{
  "n_layer": 15,
  "d_model": 512,
  "n_head": 3,
  "n_kv_head": 1,
  "head_dim": 128,
  "d_mlp": 2048,
  "vocab_size": 19118,
  "activation": "swiglu",
  "norm": "rmsnorm",
  "norm_place": "pre",
  "norm_eps": 1e-05,
  "positions": "rope",
  "rope_base": 10000.0,
  "rope_fraction": 1.0,
  "qk_norm": false,
  "attn_scale": 0.0884,
  "bias": "qkv",
  "tie_embeddings": true,
  "parallel_block": false,
  "init": "uniform",
  "init_std_qkv": 0.0205,
  "init_std_o": 0.0,
  "init_std_up": 0.0205,
  "init_std_down": 0.0,
  "optimizer": "muon",
  "lr": 0.0136,
  "lr_mult_o": 4.0,
  "beta1": 0.93,
  "lr_head": 0.00585,
  "grad_clip": 1.0,
  "warmup_steps": 200,
  "schedule": "wsd",
  "decay_fraction": 0.678,
  "decay_shape": "linear",
  "final_lr_fraction": 0.0,
  "batch_tokens": 65536,
  "seq_len": 768,
  "doc_mask": true,
  "train_tokens": 529900000,
  "steps": 8086,
  "dataset": "wikipedia_en"
}
MLP neurons of a small language model. Each row is named by its layer, matrix (down: output weights) and neuron, and shows model dimensions 64-159. Each number is 128 + 24 x the weight over its row's rms, rounded and kept within 0 to 255. A neuron's up and down rows have the sign that makes its largest values positive.
Before each neuron's rows, "raises" lists the tokens whose logits its output raises most directly, leaving later layers aside.

raises: "= ", "Geography", "== ", "Production", "History"
L3.down1955 [161 103 132 100 156  80 130 139 127 164 110 130 102  89 113 111 112 147 148 127 116 128 133 111 134 119 100 137 100 112  98 109  88 121 140 140  88 162 151 105  90 121 151 190 117  95 129 152 127 125 160 173 111 129  68 110 122  92 136 120  94 101  80 110 131 138 111 100 165  98 136 138 125 142 141 127 124  90 146  72 160 101 162  97 188 161 146 131 117 126 148 132 136 142 152 106]

raises: "others", "more", "others ", "many ", "over "
L12.down1740 [151 105 152 107 155  88 117 151 129 114 159 110 104 126 136 122 138 124 132 153 146 140 119 166 104  98 117 142 102 152 147 124 139 146 127 167 125 126 113 160  87 116 147 107 147 133 116  54  94 166 132 165 119 149 153 107 109 155 151 138  95 123 138 124 141 113 100 145 150 134 115  85 172 120 105  93 123  88 132 170 108 101 156 107 140 107 114 142 184 100 116 101 138  82 114 148]

raises: "awarded ", "approved ", "separated ", "planned ", "selected "
L12.down273 [145 115 146 142 133 123 114 152 199 125 114 130  86 130 150 160 123 121 141 100  77 145 132 129 131 154 130 161 134 138 128  80 131  91 142 150 143 120 140 133 197 110 133 122 175 126  96  92 101 130  96 123 185  98 138 140  97 157  89 138 116 163 144 133 155 147 132 137 173 132 123  95 145 111 133 152  50 152 153 105  83 101 126  86 152 138 129 147 137 114  90 116 154 144 137 123]

raises: "000 ", "000", "700 ", "207 ", "300 "
L12.down852 [152 153  94 163 122 134 140 155  97 129  90 138 162 164 151 107 149 106 137  97  93 142 131 135 144 116 153  51 113 131 116 133  90  78 155 151 164 151 121 179 135 144 170  92 147 177 101 129 120 149 109 144 130 112  93 185  83 114 120  99 134 119 102 152 110 168 129 156 144 109 109 138 143 142 113 138 125 120 109 116 127 123 133 150 133 163 157 105 109 149 104 133 115  81 149 156]

raises: "its ", "Its ", "it ", "its", "ited "
L12.down613 [139  59 130 122 147 139 134 145 156 121 135 116 148 116 167 131 186 100 122 124 119 155 161 166 137 120 168 134 110 167 110 100  95 108 132 146 129 132 118 109 105 102 125 112 114 107  97 150  98 157  99 116 146 153 123 143  83  73 165 151 144  92 106 156 121 138 117 115 160 118 163 158 145 158 113 101 117 139 112 142  74 150 130 129 124 159 108 114  90 157 132 118 147  84 143  75]

raises: "top", "centre ", "base", "far ", "top "
L12.down1040 [121 129 101 158 140 143  82 136 119 114 135 142 110 159 126 120  72 156 154 104 153 112 140 117  96 183 138 146 120 147 108 129  97 107 126 141 110 149 122 118 156 152 144 103 154 115  95 131 109 150  98 139 148 142 100 143 107  72 155 129 131 111 169 131 138 120 125 109 162 135 122 120 135  72 154 153 111  88 166 152 141 109 113 103 146 143 130 153 168 196 159 144 129 127 142 128]

raises: "home ", "home", "least ", "St", "UC"
L12.down1071 [121  99  82 159 120 113 123 161 127 137 145 117 116 127 132 154 121 121 137 113 153 136 104  90 135 152  94 108 146  78 104 129 134 123 108 138  69 114 129 106  83 132 127 164 158  99  94 148 109 165 138 143 151 177 136 115 128 106 126 104 130  86 141 114 130 149 144 121 117 133 167 113 175 132 114 105 132 124 116 155 155 161 122  97 139  96 160 140 151 121  73 118 172 147 119 154]

raises: "21 ", "25 ", "15 ", "10 ", "20 "
L12.down1757 [ 98 136 104 135 136 131  89 119 138 179  93 107 129 126 113 108 142 126 180 105 114 154 175 138 141 123 104 132 108 156  89  93 127 133 130  94 115 117 143 108 125  97 148 114 122 132 114 106 137 148 142 158 127 124 182 114  83 123 142 121 112 145 150 166 123 159 161 130 140 163 131 132 119 133 120 117 109 176 144 139 139 104 101 137 117 153 102 123 123 117 111 121 125 155 120 111]

raises: "other ", "last ", "other", "first ", "only "
L12.down1749 [113 142 108 154  56 108 150 162 141 169 115  89 141 101 104 117 102 136 162  95 136 131 131 159 109 105  92 103 109 136 149 184 163 132 129 102 109 145 149 126 106 119 137 167 144  60 132 110 132 113 168 168 129 157 138  89 108 128 199 133 114  97 104 109 140 126 109 122 140 106 102 113 112 121 142 130 168 141  81 134  95 152 153 112 145 174 126 137 115 110 161 151 126 114 128  95]

raises: "dom", "Austria ", "chart ", "Austria", "charts "
L12.down700 [147 138  94 150 171 135 132 110  89 159 139 173 170 118 117 174 129 132 156 117 147 175  87 117 139 110 123 148 154 148 174 114 114 103 130 103  75 161 173 143 119  87 116 115  82 113 116 114 132 125 166 127 116  87 145 133 110 118 124 126 136 134 170 159  95  84 172 103 158  84 135 135 106 143 121 139 145 127 135 134 104 113 118 156 147 136 138 112 101 175 147 135 145 132 137 134]